config.toml
activation = "gelu"
positions = "learned"
qk_norm = false
attn_scale = 0.177
init_std_o = 0.00559
beta1 = 0.9
lr_head = 0.00684
MLP neurons of a small language model. Each row is named by its layer, matrix (up: input weights) and neuron, and shows model dimensions 32-127. Each number is 128 + 32 x the weight over its row's rms, rounded and kept within 0 to 255. Numbers have three digits each.
A block is one neuron, or neurons of one layer that tend to fire together. Before each block is what it responds to, as a language model described it from the Wikipedia text at the highest values.

Responds to: Mid-word consonant fragments
L6.up20:123083120144118153085047113108095126104118161156104101173142125124147079097049174163046193040165093103133066138129098113205154188138095136115172125156119169119119088154134151170110110156084146197111168130131138087096138168129049141172172174151167107127156101100134097174113127119143098151
L6.up31:073141126108085147112120176114124118117121101094112138104060113164132115123097128078130123131197164205108050142174168115115120162120096110176151147072114123119107111131163153166096151113148127137149141107092175079164127137163141173098136113144108084074092185117091123181100102156174113111
L6.up73:152104127148082075165113062093113126123130168084184177135168173198220154129130117113117094205077108143079105087106167151124127135130135080160154133098091128127126125158099089125142114140097133111086161125137164095123160108122126093124132163109127046112169142147125161108178104087152174146
L6.up131:197112140096086137111163135123123105114164128126121175102114111166145163106171118183168098094157109127154187153128107133121141162179132132153100094150094145069118074137143207142167080150160090153111145099145128104114077162150135148125100127116121156153154124148132145157114143112160101123
L6.up190:159151099137150046163118138146213156107153209096096154168118134111103097158133118120130100139141062094120158145107142153145104106115080088195087117118078152115131130116141074093144121192124144181103098137065145100142145094144098150110081129059130142097121149145093197094089132141159160203
L6.up479:185091123031115108136159126129132157147137170158131126091073035177107145137183128130111149148114114110073110130098136099190146121151125125135077148171148158126114084143047134150144095109163150144086129178144172119133132122138140061128206116136105167103051081067176088110137116159110131145
L6.up610:135141135139198138153132099102130100102125173131144131125127157171086122122126146161142138129109102096123116148044155071126125100065116143089054105122107122087136139098107095134098088163084101107097142153099148078157108154107109146187143049102138090083178105120157128090104138158130108160
L6.up760:122052144157134140118112109182152149122177163123132130190141148161102158123157110110076144107110150133084164116090093101167104163142170132123152127160058053116139124091133177090128100139092130158124182140120094103135043094186135093190138092080190152100112105092108141071160132160202172107
L6.up932:085110113112128112131172135114107070100167160089187158111086101130079074145154100127118076181149137110202141105144166110098216164076114154129157122079108131106106076147089100123090157173137115118160113130100136110143079143106125172131126143117167112162124136100187135130083148123140118156
L6.up1003:070141131089110131143105088166074158062189130107101172157159134123087080171142106148108140148070145092122158057156156115109129144119168099168119085187100132102114164151138150124126123114103131107107153083173096066118134108055074095050195142179122176110108162104107068135103087148135168136
L6.up1026:103084180142158151144148123120130119121130093060150136175159137095117064223117108141151168172107192116052165085120122064174151089147130158147130116129162103051149171156113116173097089116145136110137102109163190140219143086138135120094176163181149107078082067149103128112111124156150103116
L6.up1067:129116150174112074091159143082107116114133100124178129131146102187155052134144096134164167144181068145111167123146150138123205142103115166113125158131104226110112076135163029149135100096129095160191108137060105061118185158137155207160162077124139112114110171100148131130173133119149104167
L6.up1084:122088130143148123132134155107192135100152169078150152140119085134105113114171162150142129085173123113102131101128148098143155205177141118064100132118059161168124065178175071107148116168111115129133118164130098116122073104190146117136118147168083157128118181126157112132127091101168183140
L6.up1229:125103093133104126113123143145139132119087114163127124133093109120103173100215134166123164111069138084117177060105120177130128121121169124123116142117083120089177141142082140113071096146145082109140145181169196130119115164094182088110118136132096189187115150099146105103188083155174170194
L6.up1232:130134133107061114154116148161147107153131161103168255110133142146089089167109109142122134117153118113112109109147132118169128074109140141131144152166098128154148154091170120100120151140131136091090123097135197188105117108183114146183160160146132106106135140113165173143135097161178156095
L6.up1274:086164089135159104139145112108147063103062145148111100128134161119059122124127122126118138108099145103134144071119185143103189151120123102153164126116091116175142167149119092151103085152109082091142106177085165128131179106133171105180118104107124191127151127082104188103158113122129146178

Responds to: Table header cell separators
L5.up22:220161095111147148064149126139129134137113145100106105103141148072069127174182110142112132101121125152152088081160183186075135097157088171106067146169122164101151128149062131137156187133164094116163142171075063122115093131132201130113125078149133136190149114151166153109141089190137109058
L5.up28:168154098137057073189095157198139131140125081150170089118175101114109164143099116104087182152179153149166120111146175139160111057071144159104070104116147116080147058120158140118144209142138161116134083154113150062086122159095187176137097166118126126144106176125106131136123112151123146142
L5.up75:118096134123133093092135087087154185137165103138116129076156117139170176095147155121099122161084102073128221100166164119074132111137154102156083134138134125130097161118157136083188122165157132092084128168108153088109118073099103142146107096171151113150160184122105100056118150155102126087
L5.up1184:150108157140109106089120117128086070134165225111131072109104145125109182151091160041167087171147180140188142144108097100167106143091088119153125179145104115107007091108122121157098134166148136110125113133119129100076158139117042150155117187107133136121122114106159164096145170090075191076

Responds to: Approximate quantity numbers
L5.up210:095150097119125057169140156177118126122126084140149143191140134126110165086110117163153087152124151186137097163124135158107085127090095158138088133101188058149132127101174109202137080136105088159138173137157101067108113084140163178096162083162129176157120149034148143139147204130107102163
L5.up273:126139059133143114170127074173217145148120095121099194109127134163138173104124123141154101105149098114125068119078120123160092123159108167126082179124149071179078125095111173149129128136127082161132124113096174083116143116160199143118122095136101099133152161163097137123126116176065099105
L5.up536:142153082121145109185129152128133114113158123153165134128163117142119157099154142153135191108177181129140122128158142173091122124088095191199136117096138112145182109089138105104125167156067050091114128126136121056089133151195127115112130107121119073139151143193101145088173133138120201132
L5.up718:112096094116121184111146163131183092116090059089119138148103124165094161123183103153067170109085108129107166162130128115154131145050160155103139119123206111203169111120176172136127134149073094157186150158156111133105140089153175102157155106119070146150138143104116158157112177169087114166

Responds to: Mid-word consonant fragments
L5.up606:123130149173150131129109195122128116108169108125132158157159148176157110098104192134124123116153123196107111124151128140136098102144135128060121132116128108094122079175161119142162146187202059088141093175097130081101119110147133120120104147200210096123144185161114150127151142123155122173
L5.up925:105107119123176125119122103144064070120113219144119114102078101097125152136140115180092153157103141146106156143137108135190098160147107143175183117155122091169122124085133097116013164080132145111123087134113174108104109205118151082099076136140102157061154108105116116157117119062142131133
L5.up1102:147070158103112136075104118070133154175155120182089134135104122127183066125163097128102150125126094219118173176138136128142124170105124120162086130179079154180108043099055166139162055133143128129091129154129113193142095130136142115100127118188117214050129172158087169107108116072115143134
L5.up1221:140125160151145093107110125130166076112170123106162147100106078139157095141118057146101092117168089109105116082113138131181128112089139138167123120157094130175121083199113130106160128222194067123166138108135204117149087124150171135136078139147100110121103095127123167081160127126180139119

Responds to: Table header row cells
L4.up636:149142072151139159132090159125160114139140105096083141105105160129145113177119111044095129186125131191132132114123140136173187109099224111113083157180076173083119194121117180189120127134107150149180065128082099101120091037141117149096099139205118111111134116140155151104126138137060148054

Responds to: Date number positions
L6.up97:087158117100063105091151117151176169106164141162117100116126133181163144086155111104118113134159138112106109085140121113069048100086167118150141125129156128087164174141185117153134195113072079155158170092175090121114131104115148136141088062162095129144189131131157127171096133165199123126
L6.up134:084134106126143089117172115151100182127124211128119140090152131139136137107088084147152102147125137113098127120117180149212113148187160126132130132121105181144159112060149140146127151142162054096205128103105106147161172150125135064131083093086130087123219169102143123082125126115074164115
L6.up139:112159143113113113176137125102113108122094155139128125176136137132141118074130129117109129112149108097053155141186055146140118145136167194142119196160116083112110117078123142099112122050165113096147161104142100123100166110156072088099118032133141129162108191102118146133158156159085121110
L6.up229:085138140173140129118134157155091137133103158124153153152082129087109038055122167139185110123156122086131165144170128116127163154111111137125167020102111130123135114191151119175191142083112109118212088133072130124161168094110072142102060143057118150095151158124128153150144169175169098108
L6.up318:109129171121158066116174100138087120135094196145144055108121180046111165116160139146120172174110097077103122150112212117087112144094158185151121060118117130089148163186085120102169140129145137123109121098207132170130188130169174073179119105137132067172152091102109098130172158126097068142
L6.up389:096074179055136180135141127077168145159143117099108159123113131072178129152064101062130125136101132099110133148140099195177133132227122085199194133126118112157084172092146111166179177058143116141167160127179088120131188112119148113136084095138085109140116188118113117153166140107127154141
L6.up569:055099108111100132151122152084123154135139074128125189162127112137105131064237155135152096149135106080124159088122099093081133111107126107116143096155091145155160132154135176110189132094154135096196140139152140153092178090115152092148046083126139157149122090115122121148177124132172083076
L6.up576:070146151152110157144122148149125127124104090141183134179095136148162140092180154147154187104103119076135095086172156154165090089189140101090188120158051088145169120106113118121142147091120116087132086111114112141136108176086175112155177110134149061132152122150148125143183106168167133123
L6.up620:147173111146153175177109128136182156163092172137168093050112123110152178113123147126124143077124147167091200069195135114097071061081162193082132152124114153175128125100117117096110180151143151145114087170148130084096170089186133129128120061132096155121171141080156145116101105163139175144
L6.up679:114197109110192172134111135125110139113106119110143124171120160118079142114175112103114159130077177104139137154142167142139174134130177139128181103129122142162107123080118137157148143110156049120190176149088149075129138102099112085115108139110092179077155101077145134200165113102127096104
L6.up727:165136094163150094106161071156123153142104129129087154181109129098115153184153158138115099142103073157129126124129142115091081107159222169136072135162110111163079120101095170144132074119136078158110195113137132113175126103127138121075137101048127086119126166122131199143156140125214071095
L6.up788:120125175132168153105115075089163179176116071150083117147133139161119133109139103095138150157174113152118189218139147125124127144135189146149116138146172137102083157131134157189120161116134097157175131139113103100138176135143099111089151167141085138223124144172109164098159177102143078173
L6.up837:111134098119124115115176125163145185086158159133110071177138111112101098188113126090149130100142078164089170165161125079143160160066102130083174099155188104129178119153125163167092201144101112151104146083156067146113194165128109142124174094113101153166127131167136196129124140126160098169
L6.up878:053129135127159089112097125107111135102154172136150145119122124090142156045121112140161160148084141102116117116151136091108110109153064082130132201164135149164177083155165165086124137117145153093149160161126107200113154168086154182123096130091173125109165088100152123185105099147092118174
L6.up1013:155168103111124035160072107094160146120173137148140134139122154092136110106153109134107173134111127112137152115132127131157155093079139136158151130177177144079142074153144116125174152116100070108123139102193096131127145095130102149068157138119078038189099155110123146141129172102120142183
L6.up1070:064188121143105142124117162104153140099141166127127146139131148169116175119173122125110108144154149122099173101150113115085145108074161148136183118160118105132083109087137092108148144055112110115131159152111129171069149099111126078144141156166081164161113128113065055196124119140129116145

Responds to: Mid-word continuation pieces
L4.up1124:094136125121085175105061112159068164128115099124145151128160118137134112136131145134156131131128098151115093180107178114132119114117180112134127149083084104119132104127142122092157103162173152088096085145135146170151168180163137132116193130123081131149107152115121125121210101082119131154

Responds to: Slot before year in dates
L4.up490:092187114155086083173125114105117156114129137108144183114074140163127108146153128138106121133084085139180157080063168111109155111110143179161148172060157131055079148153152154153162210085124105150134136078124132096130186143130161115139092118131098097071149161128123123133135122120098103116

Responds to: Mid-word fragments after prefixes
L5.up292:105126085070116053081199133180128046136142090075133127118123134153136090049110097134140104120125170156110142091135172126139155136093118076140130155132141103103149120204177126132107113174155143094186152161079121148130096180198136164142140172140109124136143128126124199167127160139133067161
L5.up1008:148125076139140132108090134131043142208131113083158175189176135144157138133093133123160185090175060119139116164121130122114118143101111166171105189181114094101151097155168131159145147128144183081076101114116151109106097062091178140148173151126098105106114138091174148105116117095121102142
L5.up1082:066174129133089147120075121083132091127113114121144182120113130144140157101089099103095141139089061174081134172169128104137111189100088177094154160089104106094122149153127063124180115062146135115117069102143115141090161155174123094069143048154133120143071176125121181158172191147120017149
L5.up1091:138135104096107094145133074165150087110106196131152120141159148131114085037148136129098205171177137146134165141148112124175107102140124124130157140117163131129139116155098181099122099103156132109186142097115144136163145166127107124148129058142133108122078197117137163156164175103149157180

Responds to: Year start in dates
L5.up408:118125160053114104166105126157112091146085128107163146195118123136102118132168111078140107106176155138082068134149097066154126125153126085147161148134165105213118158105136071154080142143095116144068193124111120055051137137136166156091078132144129114091140172082079074086119120148137126118
L5.up521:114129055110063112129133113095131140106146065106119131171122166078129117132177159140137110158130157132066210145112121100141100116116141153090165118157188157187117121140166152176155135065157123131128134147140074163182134098163102096090110164187089117140116108134093132140128142107147094091
L5.up594:147141102107131115172119095164099131106090149135127170120104150178176125108188150168112136135127127144078166073125177114149108129106153118103183132130160140126100078114159149126107149115123112180130125096123090100078118138063134117166134125083151127047120114055130208101115136112149100145
L5.up918:105187113039096107167145134139134168102132099116173191079133132126120093116173066181072159107119107128122102110137084133124076121114151137185130134095181179137127138194136148131144108174061050183138130110178111117112159132138163139155122150108120111127155093105095088119100101156194113132

Responds to: Table header cells
L6.up106:159107121102162138145094106197173108108093114147099102104140096125078134098123155113133099189143135180151162140162142160170114149153121187066196105117084161067130158108082127141099212167161118203143123155102146111132158150137159153090143227099084159100053162166121088111153125157133139145
L6.up202:100050085134176142105179116132166109161110164157106071084154134178115097142122150120120100061121176164167148149167121112137121144150085102103083127121105141116088138116124096086076085128126170157131099156136104118100101145089215164103174156184125189105175098143138127125153097120177157176
L6.up219:126113168095115106091117141157177136133124100143140147188120141143100106147151139109118131153151097135139112092153117093098066063158163112177157088095113121090082124130144092132116162058137106114114143128156181151179154094155154139177096123178123176125165161149137116147147111220179154129
L6.up404:114098126097111113077091171128104113136100132111099092114130117116149099136023122115103129108097137168165143105132140067179107104143183145191098164134142150141105104094082189081111172057140153168164219100152129170165169085114178147159183076128157128135124123120122153128168112102054117137
L6.up422:104154161141170093132126130204154140128148095101117090100136132133134106099113161136143108126083130134116186115120170105153142089172162132148108119128078162141175168120112179073153143092147105074155143100083144128131163091103138139131147130154127114144151168170071079136116121140135154157
L6.up437:089159168107131182097173155105142133176148123101072133105170115144113169145123103184132188148150160138127096097152133185079149146095144111179055117150100093146125101086140177082163151112126126132150120121064122069165223133113110121092141110098141101074069143142146120133173115105115078154
L6.up583:122139109105103130108164146144166148080122165153077113139162113104091124071119156216149125068134096074085133113120128151127129110066125128141118110129088097073092118113124128144157167175150144150190099160141136090121132153138101138077143149156135146108165148088129159163195134127178148159
L6.up597:084153158105170176185085142102119150119116216093140106141131160052144105208117101161153148122109091094130146128112144117137147134120150185132189106145128175150147124151123187134153163131121139106118107155087145106106165088122088141130118185165157122147196171137103111104115116097146105136
L6.up636:102152135107155035140106135088106106086110122125094192054177158131131149099081136119038103111113132117089152113162209158089048167154086142110127125153164106157103163115154143078147183213092138185138061146094150121160123113109122096124102136097068104117110127157150113100070094149113152056
L6.up708:131110164127072094087093132114097138139080171131108172103118158146117156157123171125064143131108158068176127186162170149141126125126178122170150126147103140074160088085095139155132110066135132108105110090162116141112119121143095134130068139119131120127099155067100109066160175124111179122
L6.up761:155110043110121091097107093167099147152135148150112126158097127125229195122082140085134138074074197154158102156138143177144138160132116051112073161146056090131103150098120103120148130097201149104145147149126146053160162093144127128089049143129145156120111158136090112129077093135092157109
L6.up832:090124165103147104024131101225148130088094155081084114113149123209121139105115157150096089082093076077071122166143156099121107168123138119086077162141124110101092113128096131084107144119166163114122121153190165138174136134103149143205128068108100182096120174166112169089132120088188112119
L6.up997:090135109144123051110078139225162090091067072161180106168175133137119119104126137124086192096103143123172187129171039125175104134173142103111132157137105127104222138145136158113057157126125168131148115190082097090168174165178113099155120101112108124140097133097135084121164128106102080134
L6.up1049:168132126113159062089076116082162127145153144131059103140092182150137158169092137085115089157142137152130176110127165202166113165115139140160113200135097145119120113130147146179119034214158191163122145174119155119087193125187123117097100105136151161143151130148144093120128179143097093118
L6.up1201:128108097039100140152096142149138084102149185168111131154212105118097135138085078082155122144079155128138122113149127114134102114070151107216173185160132100151134150106114089089149124176076129138147128065114171123134092143123189118089073128129144172107135118125176171167172129089098103146
L6.up1259:132130096075097094129119126153198115098101130085092130102137127114159119105125142124082131118129140117133153231163189152145098123110157121146100144109059104165158124110114161138098178064141122168124120105041059127105103145107152125128137057092196202109106100137145203131156117113118117150

Responds to: Upcoming number or year
L6.up44:123125142084172088160160121106124136142109114169110107124142116135131088071151144086121138155131104078142145139089073085121135150144135151164132175127138142137116128125163150108125173077142126145120184137112078123073136142055157105145117122140069140086164183120180187171107115167096151155
L6.up246:110124112094130066123043106139067133097120162179203176078092130125115135172140091094109132124137136095167106121119159083074116139096130155114140174084161146139154111103118138107132236148088130108155145113194174143119083125137117087144141160158161171112212116097140128176113132148153112164
L6.up261:101139159098116166123112096100141135138116109140118091142165053161078100142222169085085180088152172093097122128086108127151090103115076152145142158144149159177136164125169178104114077096119073140171192173106118108113093139098119111141158155092088138107150138088177122194119108165117112164
L6.up418:109173118121063106098167102121104151086175065117142177133066106146136122095142121114160157146155137142094185158136130105100155056145141167081182160142176105121130109163133047133172150117121109120085161160172102120087092075179168184131163084155111130092227150051111130139122145132144154160
L6.up509:110105135067148155161132111121121132163114239085105137146167112084147137208135097159197135149162129067123160074147132110116094165129127159197114158127065103140084130121100195108119153116164126142157144098139153125103175101109131117138123072113171129137106145148106132154119143131121121108
L6.up529:089109107071109148149142112137205148151114096098138118097135080220098131063117169101130142150116104133137174080169148102125034102132102171149086186116157194114132140071192120117142119114109070103170077156066119136110155099159140126166163133077146141088139102143109111145162115097085121182
L6.up579:145198118087149151127138071098063119136163154080138176129128146101062171111163108190142169148128212134123130067138160122129184156098062112140166124105125098123106120101194110159087165102127092136105149114110165078089123122130116059134127066117142095151076162102119108098135128134091101162
L6.up663:104114142148125155128134130072166154137087081108157130139108165080094153129148200164185097179110135150154155115118147112171113119139122096128090171143161025042159151097116176162113153117161099125211120092150129063124119099124161084141175106114118136104113106176166203165152159084141137148
L6.up699:135126157099154143096119146147086128112104149199135136107162083090149143116119135143123167172108095098113181146172159127179122036120208153142106133118111185137134213133150136093067126130131091168130125114151105115206124152124170130163176126114183120143155075121107163168103106056132178126
L6.up774:122149144074091167102120108083105093107086117113124176182118139171116113106139190081119124175093111079121141136089108199101093111132163159159154080106110109125148114137170101103087135119141096209206112051104156167133080160181133127167128121082128124133111142167149082098087165128121128147
L6.up808:098112115159146117162139117188138097118095060110126103126104123129096135086172173185154154145131148118084096095171132104120087048146086129114090166108137124117082150157074161106118188055114168161164116143147084143123096118127157133207174142116126171106128123143090125072150166131185144093
L6.up961:125099152156094137150143116125122113137087090172128185103086094097169205182121108140097051107103135106153188173080131097120064174119144153115143167159132093142101124093141105129107088169124066112138086157116143119135179112138167147126153101087060152153119207128091169124113129119117139154
L6.up1109:119155159089139145201071121167122113113168068140158127195108116105100128198110137145166101053148132069044180122142136112169131098103141154156047136106148171109129100094158180136116106175134139124142130142149159128121133094151117147145161096094131136106129189172099119134184180142123155150
L6.up1125:162079113096126093145100166125146104143054095111108100130100099159144148108167133114137163181093161072086101073104098156078079165117107136134147107172115108133166106082062120166169146113161110136174151141158095187088090094085162138125170093132137153147144165057073134103112088127230086166
L6.up1157:098171124107129122137108153158141094129037117148146133120108108145135103114185144108172146138073136105087153103207143123157094122156153135139104142137146112084134141110177159181099112125104131142125119142082104176143100108152199138090155091104108176122152112111146165161118104080168119123
L6.up1244:183134094080108128168171120190133127133106077107098065141116102133198181123122087106121139159177166116105106165088106142149188149178114161139130163139112152104193072094118163176098108193135091167089190087161182169115141125151191123120143139206113129113101133165102163125123128133160130183

Responds to: Table and list starts
L4.up1102:084062140103097153123080105126129153170152138140094167153140167158123132131083157080094108131075206150174103089120122115150144173129128157140144157135105156101161180127202129122177080199110137113126105106100148128143157107099111129084105089195141148113097096086164149140098113181134108120

Responds to: Table cells and dates
L5.up115:159133123103110140176152131109140147234117145132154106113113115082080102159122136109098081136099143113143144104154101179161109183129203157117153224137147160156164152109137148092139192105116095175115024146135175161127110119143101149115129170190153138157148074158100166107179075109124133098
L5.up313:146184130074117056180119175085115184207107158135119147089138083146113189170134145083128090102117079124158168095174111148148109179112142174140084222150114088145134099158195180113119145191142072215099126120122165076061138135119136081126129117138167103156108142141111148157145070164124152167
L5.up635:152129131147155140089138091159165106170111200123026139168100170113120165129143159110138070135141130099091092130184141162209106127081166084123101092152147138142136179065070091099149173093109148170099134138088065074174145099107131167126182155113142153145136095098045124091094123186122090128
L5.up1049:106113178135116123142100157135114068129131124084134087103136149128128090134136175063073167162135112079157108162151147146146127117112134165079137095172118123067125137108199124097130159123176168129156068143122151164125151113060175144144171130168158119147167061149124118035182141120145121179

Responds to: Table separators, existential verbs
L6.up34:115124114140110192115135156173074124164137169158084148138160103123143130136102168064111094158109187106121102120129152140137097103103156126128179123133152095088111175119103124111146130075139143127106150146119165093172179062176084145086122170085120215148100138112130174076164125096057172092
L6.up88:121120128152224091151088130167065151120105154139135117153184179123068126200155178155134090122113154137168113134193167095149145148119135139170095163112191113162104156203080128109110102148119110104171065155119116075126158157129162197181136128150099113119110129154091104136095107142127175113
L6.up118:176178182144109101157118136125173182163136092125100144149107193130092136059131171119116137097172178102121093133140137149138110110081184169150148152108105043117148130169126105162131079091117080117088152159120129101085156128170127182112050095164107123085135141173091137130079106104136120096
L6.up137:147172145157147107168140161154157084174137152126110131136160136131164118151064124128165092143118201126155151156167099118153137148205174148175081110133142102120055197155172088155130071158141098153123123118126150137157087071148161134154102174097142140143178114179091085133203116112112097083
L6.up169:129119171141145124099082141152115124119118117182145167138180134113180170121106118147115049184126163120162161139123164152130072128123149178135091173146085145155156106144131086129083076098180084039171093110186150125101134112121139062119105103120147159172146196167110133094119110094104113140
L6.up236:113145116114184106130137151131100077163125125131123080135129118130169135139099146134090132149123095199168166135151109165161143174079143182152098176129139105172101165154146123115118150147133105089115071141150081056129093116073128113119102100200084088119170136107148122118117130129107085140
L6.up313:161153155094194121154133108148163096183133150113177116152092123146166116158067134122160134098115093122113099133111191069133088121169116119119095097088102170122085094173187094204150143179188161070087047135164138097089090097137163210137122165064118084181137101208135102088094105136183118106
L6.up454:148110139174178112119100105170138125232153150125120092072075050100079146147100121135079168154165175097146112144119131122131114143103161102075140137163080109182090149106160089164113080147151118142083156149171157051096162098125129142096092118152089183202175094101086110177109142095067095127
L6.up493:130151107141119097139132109121090060115156113128140133084111068089132113073089180082106102159168141056130079122128120164092151151128146177155110133137147103107159125136151191084101114095176109114122192119134139167102129103162049146063107116100124073117178133164082145209179118087138090162
L6.up589:116179171140096106134163060094154081137099120114099085128140147153148114099143145159131085141131152095162133116107130062112161188135179151185084168127141105124121215092151111123119147123117107177138139182149110124145140099143082127107122072115162077102126146124154153173116134115101176126
L6.up840:152183063159157170103116169188108125082139101160106102113126133139169157110092139138146129180116217143157129118160123169140104072107140133139173168134137148128094193131092107141099102085063128076187087117086144138109150153115189107135125121129165139151098148094106121131106118097086074093
L6.up851:157114130160119197134086103151164126141049133121095151160137110154165188190156157167160139101100158127133186097138173156212114086157163116063145138100090073133121125140125171123138121160116157166130129076124135119077105137160146142124080087135145115117130116134106106117148087151114176124
L6.up874:087143068146067071056102135170154158130140147130115158067114145157143170099111113175116100157138144168102113107169087152090126110111117130103115146143150179141089158126125129064107162130126107167124126125195086193206096079067097109097126138203135173095158166098088155124130089153138131116
L6.up1029:124159144117166116121106155112084109123138148174142135108113105188196156134198101152177088084133163152153167123125147094149147126144155146147147160110117119101129140115072133084156108063184127127146067089102089122109161092125142081088170126073072110117125161109113120082088129133076146127
L6.up1177:156142194159105128149098095051064130095092174142112136146147134157139150168176116124150059108181124147090159157130130141127152114135102178176145145166131141093090164168117075170127103088163099083088151120157156106042151129172126112203132153098104129139120119133131168176128194131117113107
L6.up1180:107134124135126174092087159093133178113157163130164127140108121130160151123106188214124126151080178061136156125151105129160104153167108156144094151116066110147119145095120116151107108159129124120167098112215149146119176108131118137112144108128083170134146170113069112194112106159134126070